Part of a small language model's weights: MLP 512 SwiGLU.
MLP neurons of a small language model. Each row is named by its layer, matrix (gate and up: input weights) and neuron, and shows model dimensions 80-143. Each number is 128 + 32 x the weight over its row's rms, rounded and kept within 0 to 255. A neuron's up and down rows have the sign that makes its largest values positive.
After each neuron's rows, "fires in" lists the words (lower case) most often at its 100 highest values on Wikipedia text that the model never trained on.

L8.gate404 [104 122 105 142 121 124  97 160 152 122  74 118 125  67 148 153 138 151 136 129 134 176  83 147 125  97  96 168 150 135 123 109 113 121 169  61 138 144 151 152 106  94 122 137 150 150 112  98 134  98  94 164 120 141 139 188 140 148 146  59 119  98 147 131]
L8.up404 [114 129  67  76  92 118 120 131 106 137 114 115 141 136 115  98  92  75 126 163  84 141 167 142 147 133 151 110  89  93  96 116 128 159  96 226 159 118 195 115 116 203 133  80 183 153 128 107  97 177 125 125  98 126  97 149 187 117 108 130 181 129 104 165]
fires in: "then", "died", "retired", "additionally", "initially", "later"

L6.gate289 [188 138 145 132 125 104 113 141 151 117 106 134 118 139 109  90 113 138 112 147 150 200 106 143 104  38 101 167  99 136 131  65 142 132 115 133 105 171 133 114  88  86 106  99 100 149 141 184 134 150 119 134 152 162 167 156  84 111 202 123 187 161  77 148]
L6.up289 [173 121 107 102 139 121  95 148 132 136  67 123  90 104 107 146 122 144 181 111 121 119 173 156  89  98 148 170 121 126 149  90 179 129 170 114 113  98  81 150 116 106 111 115 141 130 102 170 119  90 167  83 215 195  87 116 103  97 130 128 163 159 105 166]
fires in: "they", "it", "he", "we", "website"

L9.gate84 [143 105 145 179 116 144 161 158  72  99  95  38 111 124 141  96  75 154 103 148  80 146 132  70 114 138 119 103 183 154 153 179 157  82 153 146 121 121 143 111 162 112 114 169 103 122 143 122  66  97 149  82 100 137  91 174 185 109 147 119 121 167 139 106]
L9.up84 [113 161  86 155 152 114 153 188 129 152 175  81 128 188 164 100 152  91 185 122 136 126 102  94 141 128 122 120 137  48 113 148 102 104  81  81 114  93 135 121  92 126 167 165  95 167 128 169 102 145 135 169 117 171 106 166 158  91 145 207  44 128 146 152]
fires in: "the", "western", "southern", "northern", "eastern"

L9.gate452 [118  99 140 126  82 103 140 155 153 110 106 109 125 183 124 147 106 123 138  75 135 134 149 165 122  58 151 111 123  85 148 130 122  48 144 103 113 107 138 155 114 124 152 186 189 145 149 112 161  73 132 123  78 139  62 128 116 193 129 106 143  87 186 142]
L9.up452 [140  77 109 143 121 159  70 100 108  76 137 179 133  92 132  96 148  80 132 103 111 168 175 136 127 147 130 121 114 134 241 134 151 144 113 128 110  70 146 139 237 148 161  73 139 106 125 126 137 123 102 153 118 169 139 152 161 133  77 152  83 119 112  53]
fires in: "and", "which", "especially", "as"

L7.gate424 [155  98 140 119  99 141  84  97 130 145  71 168 143 133 155 132 117 199 124 165 144 130 160 115 159 106 169 153 119 178 167 156 154 114 124 135 135 105 109 150 106  92  93 146 172 128 153 176 141 135  79 127 115  81 133 124 146 107 219 121 145 116 151  92]
L7.up424 [ 98 116 110 127 120 176 114 137 138 107 139 125 104 137 122 169 120 118 120 126 147 141  99 104 162 110 145 191  96 133  85 100 152  97 174  95 115 110 167 146 106 162  56  71 194  95 122 136 205 183 132 118 108 106  27 111 148 141 137 120 108 162 145 108]
fires in: "to", "not", "helped"

L4.gate69 [101 128 196 160 151 121 115 117  59 144 111 158 102 117 126 120 142 153  90 146 108 140  97  85 144 144 117 163 187 144 141 138 131 121  95 159  96 129  85 119 141 115  70  95 106 128 132  76 151 174 152 135 123  80 116 118 150  79 176 118 156 101 108 146]
L4.up69 [119 153 104 164  93 102 130 167  81 157 131 139 133 109  69 109 148 146 107  75 134 154 116 136 164 138  98 129 178 129 108 116 116 190 117 116 191 118 160 144  90 132 124 158 169 119 147 148  68 105 151 144 133  80 141 121 139 119 129 146 162 164 184 169]
fires in: "a", "an", "the"

L8.gate426 [117  96 132 145 119 123  60 117 153  97  92 155 107 121 127  85 104 133  69 129 148 126 118 121 144 150 118 132 181  96 122 173  65 120 135 134 133  85 156 125 107 112  61 114 174 151 150 100 101 188  72 106 156 112 143 100  73 149 157 132 153  84 134 163]
L8.up426 [154 142 119 121  83 140 127 155  72 159 139 181 180 134 164 127 102 145 118 138  91 152 158  59 113 148  96 223  97 140  98 133 119 148 141  55 147 121 139  95 116 109 108 111 199 126 158 131 120 193 138 143 117 142  65 110 194 179 160 178 216 142 154 153]
fires in: "of", "provided", "would", "the", "helped"

L10.gate253 [161 156 125 146 116 183 153 169  70 130  98 130 137  68 126 151 147 134 121 153  99 147 180 121 215 131  35 163 109 175 119 135 138 150 151 136 133  80 133 118  80 124 110 164 137 100 106 136 118 106 156 157 142 102  72 149 124  93 147 101 112  91 170 113]
L10.up253 [150 135  62 185 149 171 126 169 146 103 140 134 165 112 150 160 146  82 124  81 111 119 151 132 136 132 160 127 187 131 101 127 169 129  84 125 125 133 150 156 124 146  95 127 155  55  94 133 129 109 108  80 103 101 126 105 161 109 158 146 150 117 153 177]
fires in: "to"

L10.gate17 [214 135  86 140 171  84  81 152 163 124 152 173 167 175  92  98 169 120 153 107 128 134 155 132 195 182 107  87 104 162 160 128  68 130 149  59 132  80 131 160 172  75 104 141 142 160 102 119  93 103 121  87 100  90 161 183 108 167 143 122 157 157 127 106]
L10.up17 [ 91 166 128 141 111 138 108 149 131  70 139 134 147  95 123 149 149 137 140 134 140 157 125 129 141 107 111 106  66 116 172 103 140  31  66  93 195 136 176 106 172 144 119 105 153 129  87  51 111  95 106 163 126  97 164 186 130 175 152 108 120 107 106  97]
fires in: "an", "any"

L12.gate107 [175 112 101 128 163 134  94 162 179 151  93 110  97 167 104 183 140 139 101  82  94 120 128 138 112  80 136  94  97 139 106  94 142 111 131  58 119 123  59 142  85 147 115  93 111 187  81 124 133  96 121 121 132  95 141 195 119 106 167  63 106 173 136 199]
L12.up107 [192 132  56  68 118 107  78 152 172 167 127  97  53 153 121 159 121 146 154 145 143 107 200  97  90 119  93 146 115 120 125  94 141 138 170 138 126 147  76 158  85 135 161 109  87 131  94 151 180 121  95 159 142 132 137 151  73 126 141  66 134 164  55 115]
fires in: "and", "the", "these"

L9.gate198 [134 153  97 118 179  83 112 131 212  84 161  78 159 170 101 115 124 105 120 130 122 176 149  97 141 129 140 133 107 121 126 120 127 114 104 126  96  48  81 173 138 147 137  95 135  90 119 149 122 125  67 125 144 133  97 102 155 120 182 186 142 100 110 127]
L9.up198 [ 98  68 157 114 123  55 195  79 172 183 123 145 157  83 157 125 145 126  92 153 189 157 122 118 197 130 150 147 199  88  69 145 175 146 125 128 100  75  68 154 138  96 108 164 105  94  96 147  94 113 177 171 136 104 128 149  95 136 155 104  99 179 115  94]
fires in: "a", "an", "website", "star", "embassy"

L7.gate195 [104 104 124 113 109 159 154 179 145 148  52 153 194 142  81 171  88 157 156 124 117 111 175 147 132 107 104 146 123 168 108 132 136 116 206  92  94  63 175 129  82  80 144 120 164 149 122 173  82 206 126 166 145 111  80 142 142 105 160 137 132 117 151  89]
L7.up195 [178 126 144 176 111 164 129 138 143 139 110 120 110 132 153  97  93 201 121 116 180  92 130 110 112 155 125 161 106 180 171 111 178 159 114  83 136  98 175 138 176 128 175 112 182 213 130 109 121 151 145 126 126 138 106 187 154 167 147 134 139 125 155 135]
fires in: "also", "has", "not", "just", "later"

L6.gate363 [135 143 131  46 141 109 156 141  68 130 131  40 147 196 169 174 140 117  78 151 112 138 129 151 100 136 156 126 112 140 126 143 133 103 184  50  88 115 101 157 115 124 117 171 119 126 118 123 106 108  96 128 204  70 133 158 130 162  82 154 115  66 123  88]
L6.up363 [114 171 119  40 118 112 119 151 146 100 111 171 114 121  95 131 131 117  74 157 172 144 124 152 175 130 146 109 142 148 110 113 153 181 113 105 149 115 139  78 159 125 140  97  73 139 150 140 158  99 176 138  84 159 125 136 127 192 104 137 139 158 125 150]
fires in: "where", "is", "as", "which", "of"

L12.gate59 [ 92 118  57 123 145 115 201 135 140  84 179 229 162 122 106  97 159 125 143 165  81 158 127 161 112 169 158 168 108 121 134  66 109 132 122 102  62 131 121 143  86 177 124 132 124 141  95  86  54 208  90  55 158 157 156 120 162 122 142 106  92 178 126 197]
L12.up59 [143 116 144 104 133 152 139 137  70  84 139 141 135  86 140 129 106 157 149 165 123 131 128 112 141  52 149  84 152 152 155 107 132 164 138 113 121 100 136 136 148 160  67  97 135 151  87 116  79 146  87 129 104  93 151 169 155 144  93 106  50 114 113 191]
fires in: "an", "hospital"

L12.gate372 [141 119  43 127 119 216 110 104 111 106 149 168 160 129 161 168 125 171 147 131 102 175 172 120 177 123  94 170 119  66 167 105  57  96 101 123 160 115  87 172 115 127 152  98 115 121 108 123  77  87 151 104 196 135 120 127 155 119 137 123 123 145 147 105]
L12.up372 [131 168 213 126 149 153  76  83 156 134 155  74 136 180 146 139 102 129 123 114  62  92 111 170  82  86 116 157 123 142 148 170 111 106 190 113 205  90 114 107 112 156 178 112 194 166 186  68 112 127 103 115 142  96 109 154 180 178  96 104 127  84 152 117]
fires in: "in", "of", "during", "since", "meanwhile", "about"

L10.gate56 [110 122 130 140 119 129 207 112  98 128 110 161 120  85 152 124 139 100 132 110 126 135 162 121 130 166 119  83 127 115 142 101  70 106 148 164 139 115 160 139 102 127 181 144 120  70 165 137 140 121 123 127 169 157 145 153 101 134 141 141 133 218 107  69]
L10.up56 [131 117 182 101 166 114 124 193  97 179 128 152 104  86 125 126  69 124 111  85  79  89  82 129 137  88  84 134 114 113 109 104  79 140 126 124 106 180 120  82 119 107  94 110 141 136 112 119  53 156 103 133 105 120 126 137 136 182 139  86 124 115 101 140]
fires in: "one", "several", "some", "two", "consists", "an"

L8.gate44 [135 172 152  98 160 224 106 146 133 143 103 130 136 224  80 110 136 167 176 164 123 101 140 159  83  97 143 139 141 103 180 118  90 124 108 129 119 125 123 100 152 149 117 118  80 124 134 163 127 142 107 179 126  99 182 162  74 109  95  67 128 115 147 106]
L8.up44 [133 156 149 172 133 158  80 176 160 145 109 114 112 152 119 180 152 182 194 190 149 113  93 165 157 129 125 153 123 106 108 154 171 127  86 107 155 186 127  69  92 126 178 101 130 147 117 120 145 170 182 166 123 126 176 130 106 129 144 184  79 138  79 101]
fires in: "first", "youth", "second", "fifth", "next", "sixth"

L3.gate322 [161 122 126 142 111 124 141 130  79 132 132 140  91 122 102 125 124 104 116 138 149 102 114  82 161 130 141 132 106 156 118 126 139 138 134  79 163 115 150 140 104 130 112  64  80 116 166 127 133  70 142 114 178 122  53 167 121 146 183 135 101 123 126 107]
L3.up322 [114 122 103 143 121 156 174  77 114 151 124 176 106 113 122 104 127 121 123 139 145 109 106  66 123 162 115 108 135 135 122 151  91 208 143 106 136 149 134 158  86  87 144 120 100 132 153 131 111 126 151  72 166 104 102 164 141  73 175 121 115  93  97 133]
fires in: "their", "its", "chicago", "atlantic", "independence", "language"

L6.gate69 [178 128 115 153 140 125 153 197 117 119  75 166 160 113 120  66 118 172 115 104 118 120  89 122 177  92 124 112  73 137 128 126 146 112 155  71 107 106 127 163 125 127  95 121 165 119 122 105 176 151 122 170 140 105 106  93 122 152 134 154  97 108 144 152]
L6.up69 [223 120 127  82 142  75 126 169  89 139  91 184 123 117 118 131  67 192 104 139  93  90 108  85 166 106 146 142  82 197 162 130 138 121 184 100  92 139 119 130 111 178  89 143 140 149 180 140 119 129  90 148 153 106 109  98 101 139 185 150 120 142 124 134]
fires in: "to", "not", "can", "will", "would", "t"

L10.gate265 [149 158 114 156 111 123 150 114 115  79 114  71  66 156 102 155 137 147 166  95 133 156 148 137 126 114 135 174  88 148 139 128  92 124 188  94 115 127 109 201 102  94 135  75 119 140 128 103 188 121 102 124 134  55 147 123 117 145 157 126 151 124 121 189]
L10.up265 [188 132 123 167 176 128 125 132 117 152 105 134  96 184  97 120 153 129 157  82 114 129 171 124 131 103 135 130 127 100 125 155 142 150 170 166 108 159 142 136 193 165  88  90 109 109 129  99 186  85 141 105 151 136 107 174 150 119 159  86 156 143 150 157]
fires in: "or", "and", "even"

L3.gate308 [116 131 106 135 153 136 103 204 137 132 105 107 154 138 133 156 171 149  46 110  80 108 133 115 124 131 155 118 133 114 101 161 157 134 160 131 142 132  88 117 127  40 131 138 147 148  67  98 128 185 125 134 174 140  97 116 119 101 121 154  99 158 121 108]
L3.up308 [147 141 113 177 131 108  67 177 156 134 170 120 139 161  91 146 150 148 102 199  90 118 104 109 133 101 151 125 123 128  94 103  97 136 175 160 174  48  91 137 153 113 125 162 180 136 113 105 128 144 133 134 112 157 100 156 101 132  96  94 186 142 145 131]
fires in: "which", "without", "she", "who"

L6.gate370 [121 126  93 121  90 152  83  98 147 125 159 177 150 115 103 132 186 118 160 187  98 140  95  99 163 170 140 141 149 105 154 144 115 147  89  97 152 152 118 132 135 153 113 138 132  98  96 170 120 164 138 147 141 194 142 140 146 119  96 132 141 104 117 103]
L6.up370 [129 145 165 151  84 132 106  96 138 137 160 172 126 139  98  93 142 191 105 193 150 136 116 122 110 134 157 131 174 140 188 126 100 101  74 166 164 135 151 122 111 152 119  52  96 149 140 142 114 163 101 185 135 141 116 157 147 134  95 131 116 105 141 187]
fires in: "the", "theatre"

L8.gate252 [105  92 172 133 144 156 150 120 188 161 115 158  90 175  95 143 100 175 104 117 106 137 104 130 100 131 179 136 185 162 112 143  89 191 111 117 135  84 142  82  92 117  87 126 178  57 144 141 177 147 171 124 151 118 168 158 125  89 143 135 105 143 153 120]
L8.up252 [131  98 144  77 113 134 182 116 156 195 141 180 119 158 123 144 157 104 123 167 101 140 140  95  88 107 212 161 146  80  98 103 162 156 142 116 104  87 183 179  74 105 113 144 128 118  92 144 155 169 137 142  89  95 141 143 116 105 119 141 108 172  92 130]
fires in: "as", "where", "when", "which", "and"

L4.gate102 [119 112  95  70 114 140 143 157  99 124 114 152 152  87  24 141 135 116 114 121  84 139 116 155 155  95 143  92 106 112 123  99 117  83  99  92 121  89 101 165 116  88  93 116 148 116  44 137 154 169 121 108 126 107 133 116 136 156  81 172 141 169 117 130]
L4.up102 [ 98  58  48 139 145  63 102 103 102 128  59 127 129 128 107 160 138 152 168 163  83 168 114 126  80 142 163 102  61  82 146 140  78 105 176 125 178 109  67 145 111 117 124 204 142 104 132 127 165 128  87 121 194 154 134  85  68 130  94 142  89 154 178 106]
fires in: "it", "the", "this"

L3.gate1 [167 148  82 156 112 128 147 112 119 108 135 147  86  90 113 104 133 129  82 127 104 171 160  88  84 142 128  85  78 173 156  90  83 127 166  77 168  67 113 137 127  95 140 152 101 182  66  95 142 138 131 120 185  99 126 135 118  93 156 153 153 149 130 135]
L3.up1 [150 144 125 120 190 189 118 100  96 118  75 111  84 156  56 142 152 119  95 171 114 140 151  42 147 129 137 104  90 126 102 112  98  79 115 134 150  87 136 140  97  81 161  96 121 135 126  77 159 163 123 141 138 162 108 138 127 152 165 174 112 144 130 177]
fires in: "and", "music", "upon", "or"

L4.gate73 [128 126 120 143  75 166 164 110 184 159 150  86 130 159 122 150 188 152 143 161 139 167 125  62 147 104 122 115 135 175  66 148 102 150 105 118 175 157 139 140 127 143 139  84  84 139 124 152 126 105 146 162 191 207 109 136 102  93 225 170 152 143 179 134]
L4.up73 [105 146 125 133  56 166 182 144 151 120 120 129 172 124 156 129 145 122  85 192 104 191  77 130 114  97 113 122 103  86  70 122  91  71 107 131  40 124 175 102 116 117 142  95 119 149 112  94 165  91 119 163 172 133 166 171 129 100 109 118 105 134 167 163]
fires in: "of", "the", "conference", "among"

L12.gate363 [148 158 117 157 168 144 141 149 146 119 131 184 122 132 100  81  96 168  91 117 101  89 110 195 156  93 142 190 166 132 152 114 149 128 154 148 150  81 148  68 156  86 118 137 143 113 127  62 107 127 162  90 175 112 162 122 123 102 119 209 162 108  91 176]
L12.up363 [143 146 170 197 165 121 119 123 156 147 117  72 143 141 123 112  71 120  71  69 107 118 151 136  94 136 173 137 173  74 136  86 100 188 152 127 106 134 177 124 156 119 193 135  84 131 120 192 141 134 111 176 118 104 127 173  99  97 113  98  99  93 169 241]
fires in: "of", "a", "the", "in", "up", "for"

L8.gate70 [139  93 128 134 157 122 140 132 168 112 114 121  99 101 125 109 165 132 125 146 129  86  92 123  73 107 118 116 185 109 140 140  62  97  76 114 119  52 139 140 176  92 141 114 140 127  65 145 159 170 122 129  92  62 166 177 119 156  90  87 104 124 130 141]
L8.up70 [148  94 116  73  59 186 100 123 166 150 121 151 168  76 133 117 106 129 128 125 153  80 101 122 112 182  97 132 159 124 135 138 138 187 145 154 113 156 139 150 112 161 126 140 174 151 130  85  67 150 172 120 131 114  98 105 104 126 117 173  82 148 194  90]
fires in: "the", "your", "a", "them", "themselves"

L3.gate47 [169  81 160 145   0 103 113 121  96  96 140 111 184 108 153 158 127 115 156 105  72  93 142 159 147 125 137 163 100 181 116  81 111 118 130 125 102 131  95 209 111  87 112  98 123 127 134  98  73  75 163 142 120 132 108 152 145  66 123 167 162 173 118 151]
L3.up47 [ 79 151 109 118 100 150 158  86  87 126  99 157 126 134 112 132 103 150 113 127 119 116 102 158 156 152 168 141 158 142 118 232 137  89 148 125 106 160 176  87 163  90  62 143 132 101  90 118  95 168 105 119 118 118 220 114 182 121 157  80 121 122 171 133]
fires in: "was", "is", "be"

L10.gate475 [154  91 152 156  88 130 163 135 154  68 162  91 124  50 183  41  70 167 164 164 158  89  99 104 165  97 124 129 142 141 104 104 110 136 113 152 138  67 140 191  76 115 147 121  91 148 111  94 162 133 117 127 143 115 136 109 139 132 114 157 175 105 134 188]
L10.up475 [112 125 166  91  99 173  95  98 140 119 114 165 107 125 141 192  90 122 149  57 137 158  90 113 115 128  74 102 167 143 115 117  79 139 113  84  93 169 129 129 137 152 114 136 154 159 209 151 103 139 115 101 143 126 130 136 139 160 120  83 176 122 108 154]
fires in: "s", "its", "their", "the"

L10.gate110 [139 171 169  51  82 176 119 152 153 153 186 104  87 118 138 148 160  82  50 117 147 119 140 123 109  94 138 124  88 164 123 212 123 127 130  89 142  96 146 184 130 123 123 104 175 131 117 127 204  69 192 152  94 102 128 151 143 192 157 126 154 119 112 136]
L10.up110 [155  79 127 116  98 163 131 125 133 146 138 131 103 147  73 168 142 102 152 118  89  83 100 124  45 109 172 189  90 143 158  98 192 161 145 111 151 119 125 140 126 110 137 144 121  93 110  96 127 144  74  60 100 105 116 132 144 168 161 148 131 113 105 138]
fires in: "and", "or"

L6.gate109 [ 73 108 107 160 127 139 146  98 136 139 183 133  73 114 117  69 129 113 203  90  76 111 111  83 118 126 113 101 146 188 144 109  69  96 188 129 141 145 109 149 128  51 144 120 181 137 131 152 188 140 125  97 124 161 110 127 186 193  94 105 148  81 163  99]
L6.up109 [ 89 102 137 169  63 160  95 145  63 160  62 122 160 141 145 132 136 134  94 165 104  99  76 143 107 121 171 117  75 131 129 190 147 119 199 139 101 112  98 122 114 104 119 123 157 155 158 116 163 118 105 169 200 102  98 175 106 102 105 134 149 131  92  92]
fires in: "a", "although", "the", "or", "as", "for"

L8.gate200 [104 170 123 100 138 134 106 120 114 134 144  94  75 111 150 160 201 216 101  86  83 191  74 143 127 164 151 152 141 139 153  35 141 178 124  81 108  94 127 134 115 172 166 164 122  72  66 106 139 144 128 132 156  32 115 179 122 160 165 127  83 115 110  80]
L8.up200 [115 123 144  83  87 111 177  59 124 160 136 117 155 158 126 108 130 133 176  84 107 170 109 119 158 142  84 149 128  86 111 120 146  86  90 162 116 157 127 161 124 147  93 110 103  46 156  71 155 117 130 160  96 170 152 160 131 113 127  84 133  96 133 146]
fires in: "a", "is", "an", "old", "was"

L9.gate462 [ 73 152 151 130 137 188 115  84 123 102  97 194 178  96 138  93  96 151 144 195 143 114  97  94 113 117 116 150 188 127 123 154 132 171 144 138 159 151  57 136 129  97 152 142 137 143 170 138 122 103 118 181 111 122 175 111 115 156 105 154 138 163 101 112]
L9.up462 [104 105  62 119 110 134  97 122 112 101 122 109 152  94 162 144  77 165  58 130 112 158 116 163 107 139 130 127 162 135 139 145 115 161 138 127 197 151  91 109 182 132  80 188 150 135 149 115  84 155 126 131 150 101 106 105 175 120  97 168 143 158 142 137]
fires in: "is", "was", "of"

L8.gate215 [126 114 165 164 183 168  83  72 151 137  86 112 103 110 125 182 182 107 100 155  90 134  94 150 194  66  70 162 165 204 114 128  51  91 146  69 105 129 128 138 109  72 165  85 134 161 105 146 160 152  98 128 154 124 119 106 110  97 166 103 182  77 142 146]
L8.up215 [114  61 127 136 136 132 101 129 105 142 125 141 130  74 124 161 144 162  93 162  95  76 106 167  97 127 112 164  58 130 138  89  50 108 113 141 153 121 125  78 103 114 104 164 190 119 153 128 144  98 149 147 130 115  55 117  92  77  66 123 132 101 126 154]
fires in: "with", "without", "despite", "for", "to", "following"

L4.gate103 [138 160  82 166 168 158  89 121 102 132 150 147  85 146 132 130 135 146 116 145  46 171 160 148 136 149 110 161 121 123 112  97 162 188 157 124 114 147  81  77 149  97 144 105 167 107 151  91 132  69 147 139 168 128 141 113 120 175 127 103 153 112 201  69]
L4.up103 [105 151 104  74 118 119 141 177 132 113 145  91 112 102  97 113  97 120 119 146 100 136 152  96 157  98 155 141 126 135 100 165 155 124 196 105 157 128 131 106 162 168 119 175 140 117 200  59 131 101  99  48 126 124 142  70 126 121 126  84 149 182 182 144]
fires in: "2", "0", "of", "5", "background", "1"

L9.gate342 [127 125 181 142 159 125 157 138 112 141 114 128 120 130 127 182  84 171  96 123 155 169  76  71 132 102 109  80 167  93 182 205 119  91 120  85 176 196  92 128  84 100  81  99 166 182 132  87 147 138 127 125 151  89  96 107 134 148 104 143 123  98 211  97]
L9.up342 [140  98 127 117 125 147 160 117 144  79 127 100  86 152 112 122 138 157 126 150 150 154 160  85 212 162 103 132 159 113 165  98 126 145 131 132  85 116 156 122 125 124 175 154 152 119 168 209 130 117 145 113 140 184  96 119 161 148 172 126 163 124 152 179]
fires in: "that", "the", "he", "then"

L10.gate181 [162 119 102 134 189 137 111 163 128 134  92 183  97 100  83  87 146 150  80 182  66 142 139 151 110 117 104  99 104  73 117 196 131  75 190 130  83  96 139 147 111  56 189 124 180 149  62  79 122 123 100 168 149  94 106 138 134 122 165 172 147 165 118 201]
L10.up181 [138 144 127 154 116 107 166 146  77 142 116 146 101 120 158 137 100 187  98 185 150  99 152 115 149  55  87 145 163  67  99 116  90 154 108 137 151 137 117 149  68 132 108  94 110  87 146 137 125 127 119 172 113 166 131 101 117 121 137 108  96 147 113 109]
fires in: "they", "he", "she", "who", "company", "it"

L6.gate255 [113 138  82 122 150  85 137 158 121  90 173 120 143  91 133 102 109 179 100 152  64 152 206 171 150 147 137  99 142 112 187 135 163  65 153 179 111  96 130 114 170 180 103 138 128 109  95 110  59 171 128 159 193 122 118  66 145 132 191 123 112 115  91 105]
L6.up255 [ 87 169 127 203 101  92 172 137 166 131 104 126  91 141 113 109 122  95 111 147 160 173 175 133 110 137  77  81 106 122  97 139 158 100  80 119 147  95 107 191 104  84 149 130 150  50  92 120 153 166 127  97  93 158 109 146 130 126 123 132  95 113 138  92]
fires in: "it", "its"

L12.gate207 [173 146 131  72 130 118 161 125 110 100 118 102 126 143 134 116  83 116 108 125  95 160 159 149 129 101 139 145 108 136  82 122 188 141 175 158  31 132 113 202 102 101 117  41  95 107 147 126 126 161  54 132 173 141 102 114 104 148 177 123 176 128 172 102]
L12.up207 [135  89 153 146 131  75 106  95 128 120  98 132 125 160 177 203 148 136 116 147  75 122 131 171  72 132 166 132 117 184 111 112 149 121 156  99 142  77 163 111 186  81 160 161 150 128 114 108 172 141 114 138  80 131 104 138 132 103 145 162  86 100 143 146]
fires in: "was", "she", "he", "son", "behind", "is"

L10.gate395 [116 127 133 144 151 119  83 155 136 117 119 154 113 189 163  83 116 141 187 175 134  98 112  96 154  98 146  77 255 137 232 121  65 135  77  59 120  98  82 123 111 127 118 122 193 154  61 113 134 143  85 143 137 158 143 175 114 149 122  95  82 126 103 113]
L10.up395 [ 80 113  95 128 126 172 149 146 118  96 151 122 157 123  95 124 139 172 107 198 119  66 116 149 145  80 194 125 124 150 151 191 134 117 137 142 116  94 100 153 139 144 134 144  57 106 154 160 109 110 145 166  97 141 113  94 156  50 149 123 115 106 157  91]
fires in: "first", "second", "next", "t"

L8.gate490 [189 149 130 151 139 155 114 134  91  75 126 156 154 102  96 136 123 176 141 124  52 126 137 127 173 111  91 143 156  88 101 110 125 131 109 102 145 117  87 153  73 161 121 162  91 159 190  98 117 100  87 147 126 105 146 112 152 161 130 107 139 100 160 141]
L8.up490 [138 141  69 128 137 109  40 108  91 133 162 110 144  85 144 117  82  88 176 118 131  73 115  99 108  89 112  90 138 136 171 120 163 106 142 143 182 143 119 163 111 177  59 179  90 107 179  90  94  78 136 138 137 179 130 151 197  72 182 143  95 156 177 102]
fires in: "to", "into", "of"

L6.gate452 [119  60  96 155 111  95 148 115 107 139 139 113 144 152 145 160 107 144 118 161 172 122 192 128 156 120 121 124 116 103  94 150 137  55 170 163 113 171 133  69  81 169 107  74 176 169 140 116  70 152  97 125 163 142 141 155 131 150  96 103 154 124 131  56]
L6.up452 [159 104  20 187 102 104  82  89 158 146 109 106  81 161 131  89 124 130  66 129  80 120 143  96 164 121 148 115 176 105 210  54 108 131 161 186  87  68 128 203 157  92 163 153 138 151 151 124 154  95 134 104 109 139 120 153  40 151 130 134  98 113 155 158]
fires in: "that", "whether"

L4.gate21 [102 111  76 120 117  85 116 218  88  83 153 128 107 142 176 148 121  90  47  55 114 145 186 117 107  77 169 176 133 125 164 181  78 150 117 135 149  98  90 172 129  95 181 169 124 162 101 121 121 122 100 131 173 124 102 138  97  97 116 125  98 146 140 135]
L4.up21 [137 153 121  61 120  87 129 109 126 110  68 139 156 160 137 161 111 166 143 133 172 130 145  74  79  93  20 133 171 114 105 147 124  99  94 139  94  79 112 100 124 147 157 145 189 122 147 134 139 117 142 126  98 161 140  94 112 136 189  96 132 130 125 121]
fires in: "he", "she"

L8.gate133 [143 111 132 108  98 149 106 151 141 189 159 155 122 146 117 129 109 126 100  58 151 137  76 143 149 110 121 109 161 162 109 144 146 125 170 217  94 126 110 121  92 103 135  94 150 116 145 119 113 116 106 160 137  92 162 143 176 186 128 140 176  72 120 173]
L8.up133 [194 118 140 104 168 190 137 156 113 159 127 127 133 103 131 109 164 160 179 116 123 125 160 195  83 137 166 118 120 139  94  72  91 114  91  72 134  74 137 121 123 103 142  85 140 102  39 115 164 139 116 125  96 143 181 130 228 163 114 162 108 116  88 111]
fires in: "while", "than", "until", "and", "by"